From a checkpoint of a small transformer trained on Wikipedia.
Size: 15 layers, 12 heads of 64, MLP 3072 tanh GELU, vocabulary 13729, 118M parameters.
MLP neurons of a small language model. Each row is named by its layer, matrix (up: input weights) and neuron, and shows model dimensions 0-95. Each number is 200 + 20 x the weight over its row's rms, rounded and kept within 0 to 999.
A block is one neuron, or neurons of one layer that tend to fire together. After each block is what it responds to, as a language model described it from the Wikipedia text at the highest values.

L9.up530,179,238,187,222,213,237,172,185,198,198,198,218,213,204,193,202,202,170,196,183,216,188,238,201,162,203,157,201,210,204,169,188,187,220,186,235,228,201,206,211,203,161,181,178,175,203,202,198,174,218,163,213,231,216,206,188,175,183,201,259,226,214,232,201,236,221,212,173,200,204,199,180,169,235,180,187,182,228,225,228,198,195,197,207,218,203,181,198,212,190,202,222,207,167,189,222
L9.up2824,224,202,224,202,216,189,203,188,231,188,188,212,211,172,194,208,195,212,161,197,177,203,149,192,197,198,204,198,193,216,168,158,183,209,183,192,199,190,205,227,183,200,224,198,222,209,200,201,213,188,228,188,178,217,168,217,224,136,238,212,174,199,221,241,197,231,195,210,216,193,200,241,166,136,190,243,216,216,216,201,189,214,225,197,185,200,207,199,213,221,203,230,169,202,197,195
Infinitive "to" marker

L6.up156,199,224,184,209,220,232,185,208,175,211,180,180,224,150,196,205,172,198,210,188,207,188,204,159,204,176,211,207,236,216,196,203,211,232,171,189,176,193,189,169,201,227,162,227,213,209,213,199,183,230,199,183,224,211,224,237,195,199,201,208,203,211,212,196,197,179,240,219,185,145,228,194,168,175,203,189,193,198,205,150,218,188,197,197,218,212,212,206,237,200,226,174,206,164,184,229
L6.up1437,248,205,200,220,209,231,170,190,187,138,197,186,200,170,206,206,176,200,206,185,183,165,209,156,237,184,220,223,218,185,181,204,205,241,170,179,190,220,212,188,201,221,164,221,194,205,216,194,213,239,187,171,196,226,206,204,194,195,226,207,176,203,221,213,222,195,196,183,213,157,179,210,188,214,204,210,202,196,162,185,199,209,197,215,206,200,212,171,206,196,206,196,222,186,177,240
L6.up2042,165,216,197,207,175,233,188,208,222,167,203,193,207,175,194,205,208,216,190,205,193,192,242,181,203,186,200,214,162,161,224,201,183,239,200,155,189,231,198,207,199,209,195,181,173,226,217,246,180,223,194,193,200,185,198,177,179,196,176,222,187,214,221,206,215,185,214,211,157,160,230,190,184,178,237,160,194,194,166,152,194,213,190,223,210,184,198,191,259,169,249,188,201,190,188,190
L6.up2180,223,224,180,238,202,191,190,179,161,164,192,174,226,173,196,228,189,179,202,216,183,211,204,199,217,186,225,200,202,172,163,224,169,242,210,195,196,195,217,180,189,225,223,189,198,208,207,183,217,243,167,184,210,210,192,191,200,203,220,190,182,171,185,224,196,209,206,213,213,180,226,200,199,200,200,202,192,208,225,224,203,166,191,210,197,213,183,172,213,168,239,201,188,193,183,217
L6.up2551,192,186,240,204,187,197,183,171,197,209,203,200,217,190,208,216,189,195,214,181,208,160,226,184,232,187,219,206,189,187,235,198,191,235,187,187,189,230,192,176,218,199,208,170,211,157,242,239,218,199,219,199,162,186,206,200,193,189,196,169,232,186,211,207,198,212,229,199,222,172,234,210,191,187,191,182,214,205,204,210,189,215,216,208,189,220,183,192,171,207,227,263,213,208,215,212
L6.up2867,193,200,210,224,215,171,221,188,217,199,166,200,221,188,253,180,213,158,184,184,178,195,248,194,227,204,196,180,199,166,180,214,175,233,202,163,221,200,190,190,160,228,170,223,217,186,229,234,208,218,192,181,175,211,204,188,207,199,189,222,212,207,233,201,225,196,217,203,198,192,219,204,199,193,233,208,186,193,196,197,195,227,241,207,200,219,156,181,206,188,220,177,206,181,212,246
L6.up2887,184,177,189,210,199,194,208,204,205,172,182,196,211,189,201,163,214,206,188,189,183,195,199,195,201,194,200,184,199,191,181,221,195,212,194,162,229,184,230,206,159,234,158,243,213,219,171,206,170,251,195,180,240,188,199,210,178,208,204,206,200,187,208,219,193,181,213,228,209,181,225,187,160,155,235,188,193,200,210,189,213,177,195,159,238,238,208,216,201,209,224,228,221,161,192,239
L6.up2974,229,191,199,205,217,182,204,183,223,176,188,178,257,196,213,217,191,215,178,186,213,215,190,195,186,197,218,192,172,201,202,179,173,232,182,166,188,190,173,178,227,212,181,162,206,205,215,206,185,216,214,188,189,246,157,210,188,205,193,188,215,170,201,214,181,219,224,221,222,201,223,213,195,167,208,207,227,191,209,196,193,201,217,191,221,221,196,205,190,187,206,249,206,189,214,205
Noun after "the"

L3.up50,174,172,196,222,244,191,174,210,180,216,186,182,197,173,209,197,211,188,229,195,204,179,189,189,185,202,200,154,214,206,187,220,219,224,183,188,180,226,225,177,223,172,176,170,179,214,235,189,192,189,202,202,217,189,193,240,200,166,214,187,242,216,232,192,185,201,189,152,201,158,218,244,209,179,184,214,190,212,214,204,191,211,148,172,214,218,200,209,221,210,199,187,215,216,250,236
L3.up1415,182,202,210,200,234,190,230,192,171,211,253,173,185,200,236,192,204,225,190,182,198,160,188,210,219,191,176,199,181,190,177,211,212,207,204,213,182,249,249,189,214,217,181,204,214,181,194,180,190,218,200,218,236,167,167,169,234,184,219,192,249,208,221,190,191,194,206,169,150,174,218,161,195,171,170,217,164,232,180,185,200,208,208,165,252,228,216,170,180,172,209,190,198,202,226,217
L3.up1584,151,194,160,217,192,204,176,218,201,199,223,193,184,194,204,165,196,186,193,183,192,203,175,195,194,207,174,180,186,216,203,267,220,205,206,213,164,205,207,170,213,181,214,196,194,187,210,206,191,198,195,195,201,179,198,220,247,168,219,191,237,198,235,160,218,190,238,227,199,179,196,217,188,176,193,229,188,222,192,216,186,151,212,196,195,225,209,189,202,183,207,206,197,209,237,179
L3.up2956,199,184,189,220,198,159,218,182,197,204,200,154,235,197,224,191,219,229,197,200,176,176,179,209,202,193,184,184,203,219,215,240,217,204,195,195,194,222,216,187,233,193,203,195,210,170,194,231,196,196,227,243,192,165,169,170,214,194,217,242,236,182,208,202,199,227,166,208,180,196,228,163,173,204,163,201,211,223,203,243,191,220,206,189,199,204,198,201,208,193,193,200,221,208,237,223
"As" after passive verbs

L9.up1478,215,191,236,202,166,217,184,186,194,182,170,190,201,216,203,203,208,228,194,187,181,183,225,205,205,181,194,208,184,218,194,177,195,213,182,217,219,223,218,193,158,214,214,188,203,184,215,167,192,195,231,205,186,216,174,204,236,195,208,179,205,195,230,219,200,203,193,208,219,191,206,205,152,189,224,210,195,256,219,208,214,173,200,173,226,182,197,200,212,201,198,205,212,209,217,185
L9.up1771,203,184,219,201,198,178,183,217,205,178,187,182,172,204,172,217,223,211,183,171,218,234,212,182,176,192,226,194,202,186,174,210,192,212,175,185,201,200,205,200,188,180,234,189,185,190,208,207,216,189,206,177,164,175,221,211,212,161,243,212,226,201,201,190,183,191,175,180,219,197,235,173,171,234,218,210,208,235,235,202,216,219,170,197,188,222,197,190,190,190,229,200,218,219,198,190
Coordinators after first conjunct

L9.up709,205,186,223,201,204,190,254,203,201,171,210,216,221,231,209,168,163,193,227,189,208,246,212,212,181,188,195,213,211,195,228,205,180,213,200,176,197,215,184,196,186,208,193,245,237,173,205,187,169,217,231,268,212,200,192,176,201,206,223,210,189,207,193,187,203,226,201,193,209,152,215,213,203,218,179,187,159,201,226,192,243,191,233,215,182,204,212,206,221,201,228,192,252,209,204,186
L9.up1818,178,219,212,206,215,237,197,207,211,204,214,222,216,203,210,193,193,198,204,194,197,233,231,167,208,195,194,197,200,209,171,220,195,214,169,160,215,221,184,218,215,202,197,206,228,214,194,230,197,197,209,188,229,202,220,190,205,208,192,237,154,185,206,186,192,194,230,210,200,181,216,212,158,155,206,200,167,207,209,183,223,208,191,186,215,187,221,187,204,177,215,215,233,189,139,211
Repeated article-subject mentions

L3.up127,236,216,189,207,228,223,222,197,210,188,193,171,195,173,201,178,150,237,202,188,160,189,205,180,177,187,196,205,218,211,193,232,181,213,224,224,208,191,193,183,223,187,228,209,205,212,208,217,163,217,178,194,199,211,210,183,239,180,262,173,204,211,214,204,223,217,223,194,178,177,198,179,204,182,227,206,203,258,219,185,229,192,184,197,201,191,179,206,197,178,196,189,221,167,191,204
L3.up559,207,211,214,205,231,206,200,175,182,179,222,169,206,131,204,217,173,196,159,188,174,190,207,170,169,194,202,223,188,178,168,198,219,207,212,209,224,198,210,191,206,193,206,209,200,200,184,172,175,210,202,196,191,209,196,173,215,191,250,193,190,202,222,212,217,182,183,188,153,178,230,193,196,195,219,192,206,201,214,190,211,190,203,225,239,194,186,192,212,199,200,216,191,187,209,202
L3.up2039,189,186,168,210,208,196,224,206,169,194,210,185,194,191,205,184,198,222,185,210,186,188,195,207,203,164,187,195,164,205,196,219,173,212,203,189,244,201,215,175,184,155,221,211,190,208,235,197,179,214,190,180,190,255,190,217,199,192,234,205,247,212,217,183,207,201,195,204,162,180,179,199,187,187,197,212,203,227,217,212,202,183,175,189,217,209,199,216,176,186,184,222,205,199,228,202
L3.up2101,191,212,174,200,245,222,246,187,205,189,238,177,190,188,201,188,213,182,218,177,205,201,240,198,179,165,193,247,169,183,180,213,183,196,200,176,223,190,213,173,213,202,239,208,165,187,221,191,172,186,182,187,184,229,169,196,225,199,225,190,203,208,175,196,229,220,218,242,164,171,202,211,209,180,208,223,205,226,207,179,199,194,152,219,205,198,180,207,221,190,179,174,192,199,172,176
Separator commas in data

L6.up480,185,218,175,185,227,207,192,176,241,208,213,210,219,197,222,181,222,227,211,189,166,175,215,200,194,209,202,200,169,210,182,211,212,233,227,229,196,213,190,203,199,218,217,254,178,207,211,192,180,220,198,200,182,201,183,218,236,205,230,239,235,208,204,196,196,224,170,227,175,194,190,209,205,202,160,186,186,225,197,228,226,246,225,168,189,184,233,209,203,216,182,194,202,180,212,196
L6.up742,158,187,185,206,196,200,237,178,218,176,210,211,197,213,214,222,207,179,197,199,232,205,182,184,157,171,196,199,204,202,196,179,186,204,221,195,213,200,250,203,190,232,164,213,173,196,178,214,211,203,194,214,154,188,214,173,241,207,202,223,213,196,199,209,235,219,192,182,172,191,197,163,192,225,174,187,186,198,203,205,211,191,169,191,213,243,212,196,178,209,183,206,194,198,190,186
L6.up854,208,169,165,206,211,200,209,182,187,185,181,200,187,205,205,209,225,198,187,177,212,200,224,184,188,200,239,196,195,193,179,159,181,225,184,228,210,202,194,198,220,218,233,219,167,192,210,197,197,204,196,191,191,209,214,244,206,197,194,209,221,204,243,224,162,213,149,188,238,200,231,173,182,189,191,215,203,214,225,200,225,192,186,239,193,212,194,205,194,186,188,212,178,211,201,197
L6.up1096,184,175,219,209,208,204,200,162,206,210,191,192,216,187,201,217,205,203,165,189,187,199,211,203,180,218,206,171,185,172,194,219,176,200,217,194,197,217,215,174,200,179,201,204,184,178,174,195,194,221,204,203,246,212,197,188,196,179,212,230,206,201,187,195,204,190,174,180,192,180,207,222,180,179,222,208,188,226,213,217,219,190,200,182,204,216,186,175,174,206,201,217,201,216,210,188
L6.up1294,202,187,187,221,222,189,182,188,198,222,182,187,190,202,206,203,208,175,196,203,162,195,249,191,211,206,204,204,205,205,210,223,196,201,175,198,201,205,254,180,167,256,217,194,168,183,184,191,183,235,201,198,196,207,210,162,242,197,236,216,219,194,212,192,193,200,197,185,215,208,228,223,191,165,227,210,205,217,221,225,194,195,192,201,204,225,181,220,159,177,192,202,206,222,190,223
L6.up1590,218,184,187,218,216,159,179,137,221,211,189,187,210,192,197,217,180,215,204,176,200,197,219,205,173,183,238,182,213,184,190,185,212,241,194,207,202,211,166,205,224,221,206,230,180,199,161,222,199,216,202,204,208,205,226,179,199,227,207,195,234,190,202,193,218,253,168,218,224,221,191,195,201,235,200,199,142,198,222,252,219,198,188,174,224,222,201,214,201,197,220,223,185,183,177,179
L6.up1885,189,191,206,203,199,187,184,178,184,213,205,183,195,193,183,211,188,167,192,196,176,214,224,200,169,185,258,193,182,182,224,162,184,190,211,233,213,225,221,189,204,226,233,210,181,234,206,197,211,234,200,182,217,194,197,193,193,196,219,232,191,178,205,218,213,199,172,176,202,194,195,236,217,205,218,171,174,188,223,184,199,196,189,206,224,218,202,202,203,197,211,181,180,181,220,203
L6.up2440,227,195,195,215,194,203,215,154,219,194,179,193,182,252,208,212,209,220,177,196,202,186,240,216,194,183,238,172,196,205,208,208,184,197,208,225,185,210,206,205,216,189,215,200,168,214,183,197,158,213,214,184,185,232,218,193,199,204,228,212,207,205,220,221,222,237,145,179,203,210,184,184,192,213,205,209,227,220,215,192,211,188,218,185,220,214,216,211,217,209,185,180,188,201,171,200
Separator after foreign names

L6.up238,192,224,190,214,188,211,180,196,196,198,196,171,218,194,218,207,231,224,206,192,197,176,181,186,204,221,205,222,193,196,196,228,217,207,193,158,213,225,180,164,210,200,207,208,196,192,188,183,198,190,193,218,192,204,173,209,219,182,219,207,197,189,234,214,200,201,201,174,189,177,209,185,181,198,203,199,214,205,236,218,214,227,212,207,186,221,203,191,232,207,210,196,196,160,192,195
L6.up621,192,153,163,206,178,237,184,195,208,218,190,170,195,202,217,190,222,228,180,196,182,148,183,161,203,195,176,194,182,225,190,192,213,182,186,198,196,218,194,193,223,244,233,205,202,204,209,229,165,189,193,215,231,223,208,196,218,197,241,175,206,216,203,212,201,206,170,193,194,192,208,194,220,226,173,211,196,219,189,182,191,201,225,158,229,195,230,212,206,183,208,186,220,194,162,194
L6.up1091,216,216,203,215,189,209,208,195,189,197,163,223,232,171,208,193,208,203,220,203,202,192,192,194,183,226,212,195,194,210,177,209,229,194,188,173,191,239,189,205,195,201,189,182,184,192,208,185,176,194,181,213,199,199,220,180,223,191,215,208,186,185,196,192,194,228,204,193,184,204,216,186,200,158,181,238,233,200,237,194,208,184,216,187,215,214,210,207,195,183,220,201,219,211,191,212
L6.up1192,208,224,194,215,186,191,200,227,177,204,222,168,209,195,195,191,225,159,201,166,212,147,188,198,240,197,205,211,223,196,185,210,183,205,180,200,187,201,199,187,199,181,183,206,204,177,191,168,160,159,204,209,197,194,195,203,226,170,222,195,198,231,246,212,179,204,215,185,209,174,215,232,186,191,192,218,199,187,226,219,206,170,195,185,210,193,201,192,233,197,229,195,201,186,180,231
L6.up1335,199,180,205,207,184,241,160,196,193,211,176,176,218,191,215,185,201,199,179,183,136,170,237,191,199,194,181,251,206,201,195,192,209,230,185,207,181,228,187,179,174,174,208,156,194,165,200,173,158,208,211,203,243,187,211,196,200,165,193,203,195,179,201,208,210,200,193,218,200,160,185,178,191,191,279,205,210,223,204,179,201,190,233,216,216,178,205,163,226,211,208,200,199,206,187,226
L6.up2339,179,198,210,194,192,193,172,164,215,215,224,211,219,206,190,233,177,235,206,183,185,213,174,191,203,185,202,197,182,204,164,208,177,189,208,204,198,204,225,167,187,178,229,207,243,228,190,183,169,187,189,215,263,236,209,178,203,200,197,208,180,192,257,192,168,214,209,166,187,206,199,198,198,169,222,185,178,199,219,215,211,188,172,210,191,205,202,189,239,203,208,207,193,190,214,186
L6.up2542,218,192,198,208,187,211,226,194,171,208,243,176,192,204,221,204,196,228,162,177,194,187,234,214,206,199,201,198,207,219,212,214,190,202,194,208,182,191,192,184,154,171,227,235,209,197,195,197,198,198,188,219,196,192,181,213,222,205,212,207,236,206,202,191,202,219,184,168,175,194,208,221,179,203,235,196,220,238,257,213,185,199,199,216,230,195,229,183,260,227,215,186,211,189,174,209
L6.up2649,190,194,172,191,199,198,211,190,182,193,161,207,224,150,203,236,177,197,181,195,181,174,182,180,210,198,182,202,184,186,153,204,206,235,190,200,197,208,229,188,198,189,227,200,221,182,197,200,172,208,190,236,235,216,234,248,227,216,240,168,184,202,218,217,217,280,221,200,172,209,187,196,181,188,219,213,223,223,217,202,192,189,217,188,226,220,210,197,204,207,222,231,208,195,198,198
Infinitive to, as, word-starts